{"n_layer": 9, "d_model": 512, "n_head": 8, "n_kv_head": 8, "head_dim": 64, "d_mlp": 1344, "vocab_size": 27640, "activation": "geglu", "norm": "rmsnorm", "norm_place": "peri", "norm_eps": 1e-05, "positions": "rope", "rope_base": 10000.0, "rope_fraction": 1.0, "qk_norm": false, "attn_scale": 0.125, "bias": "none", "tie_embeddings": true, "parallel_block": false, "extras": ["capped logits"], "init": "normal", "init_std_qkv": 0.0299, "init_std_o": 0.00704, "init_std_up": 0.0299, "init_std_down": 0.00435, "optimizer": "adamw", "lr": 0.000827, "lr_mult_o": 1.5, "beta1": 0.95, "beta2": 0.98, "lr_head": 0.0122, "grad_clip": 1.0, "warmup_steps": 250, "schedule": "wsd", "decay_fraction": 0.664, "decay_shape": "linear", "final_lr_fraction": 0.0, "batch_tokens": 131072, "seq_len": 512, "doc_mask": true, "train_tokens": 911000000, "steps": 6951, "dataset": "wikipedia_en"}
MLP neurons of a small language model. Each row is named by its layer, matrix (down: output weights) and neuron, and shows model dimensions 0-95. Each number is 128 + 24 x the weight over its row's rms, rounded and kept within 0 to 255. A neuron's up and down rows have the sign that makes its largest values positive.
Before each neuron's rows, "raises" lists the tokens whose logits its output raises most directly, leaving later layers aside.

raises: " how", " whether", " why", " who", " Who"
L5.down485 [120 144 181 167 149 103 156 115  94 133 118 118  86 133  89 134  76 135 121  85 189 143  89 108 145 113 172  90 116 103 167  86 164 117  93 141 129  99  86 113  99 152 138 150 117 135 119 145 145 124 103  98 113 168 108 135  97 138 116 140 152 100 107 150 132 102 152 165 115 138 145 147  99 117 116 133  93 129 102 125 132 120 119 142 116 115 147  87 159 138 139 137 114 109 117  86]

raises: " (DST):", "″N", " zone:", " Released:", " older."
L2.down1117 [119 154  66  98 143  61 108 108 149 134 122 141  92 127 138 125 146  98 130 109 131 116 113 146 106 181 147 127  97 138 136 131 105 122 132 131 164 147 125 105 110 137 151 199 148 146 124 143 128 135 144 154 140 124 109 118 151 116 101 129 134 140 144 114 149 108 124 116 152 112 124 123 122 121 127 122 104 140 153 100 133 141 124 145 155  99 131 129 112 149 102  97 174 161 137 137]

raises: "y\"", "y", "eenth", "i\"", "hu"
L2.down258 [125 101 101 135 150 121  72 108  93 155  97 160 157 123 101 103 119 125 117 144 151 153 103 130  88 106 123 129 134 114 104 143 168 135 127 160 157 103 111 101  89 143 153 153 110 144 139 114 144 100 119  85 107 164 151 118 163  91 100  89 137 106 123 111 129 121 154 149 168 156 153 148 151 103 132 137 167 130 115 121 126 144 120 168  98 149 149  94 149 128 116  94 124 102 109 142]

raises: "ances", "ances.", "ance.", "ing.", "ance"
L2.down143 [ 99 103 122 145 127 152 127 141  89 166 135 143 128 135 122 133 130 114  86  95  69 109 173 118  84 173 151 148 160 140 131 136 193 154  91 157 143  90 140 124 131  80 160 167  71 109  92 101 163 148 138 112 135 142 113 150 142 135 126 117 134 126 116 135 145 104 121  86 143 125 165 123 112 152 119 139 128 113 135 139 153 110 137 110  85 115 101  57  78 131 114 171 156 106  96 139]

raises: " March", " July", " January", " October", " February"
L5.down632 [179 107 137 145 128 162 154  95 153 127 137 129 135 122 113 124 133 137 109 154 118  83 101 168 143 117 150 118 132 108 141 116 131 104 131 135 148 122 156  94  86 104 131 142 157  95 155 128  87 121  89 128 165 116  88 114 135 118 117  97 143 129 101  84 166 125 170  91 134 141  91 174 156 110 149 142 110 145 130  96 141 105 128 111  99 140 145 153 152 178 172  96  98 158 118  99]

raises: "math", "ward", "ce", "put", "no"
L2.down1093 [119 142  98 114  98 128 176 137  84 137 129 124 153 125 108 111 112 113 134 116  99 128 161 163 131 142 133 171 119 124 147 124 123 128 133 104 132 129 107 130 163 119 117 102 130 123 133 132 145  81  70 130 111 101 152 143 125 137 167 122 136 114 115 117  71 125 169 129 132 144 134 124 122  90 123 148 134  72 139 103 131  94 124 137 130 105 180 103 126 101 124  96 109  75 139 109]

raises: " office.", " office", " roles", " titles", " role"
L5.down492 [126  90 179 153 146 132 134 136 141 124 126  81 153  95 111 150 136  84 102 104 131 146 144  97  97 210 148 137 115 119 109 119 121 113  95  88 151 118 117 152 129 131  64 143 181 105 112 136 143 129 172 122 118 106 112 121  96 102 102 112 112 140 124 100 148  96 125  95 117 128 149 117 146 138 186  89 125 142 115 155  88 145 155 168 163 117  95 138  92 119  94 116  88 163 173 117]

raises: " same", " following", "ir", " resulting", " club's"
L2.down1010 [115 127 137 118 146 182 148 113  97 136 100 152 120  87 127 112 136  86 141 137 126 153 117 100 105 145 126 138 140 123 137 155 111 121 151 129 146 117 114 132 152 152 140  95 131 146 139 148 129 178 141 154 128 141 149 125 114  92 125 128 143 153 139 139 108 105 117  97 146 119 130 109 124  93 120 142 114 137  83 134 132  79 104 144 170 118  73 130 137 117  93 106 120 148 133 117]

raises: " buildings", " facade", " roof", " building,", " nearby"
L5.down703 [167 130 131  99 125 154  89 147 140 150 157 140 121 111 152 157 121  91 125 107 102 107 117 131 156 155 135 123 148 117  91 120 159 132 158 169 110  85 103 135 131 125 135 152  97 145 148 124  78 130 146 131 123 115 129  98  92 152 166  84 186 131 105 129 106 134 121 125 135 150 147 151 127 136 147 134  91 145 138 133 138 102 184 153 142  99 121 138 141 110 115 125 114 170 103 142]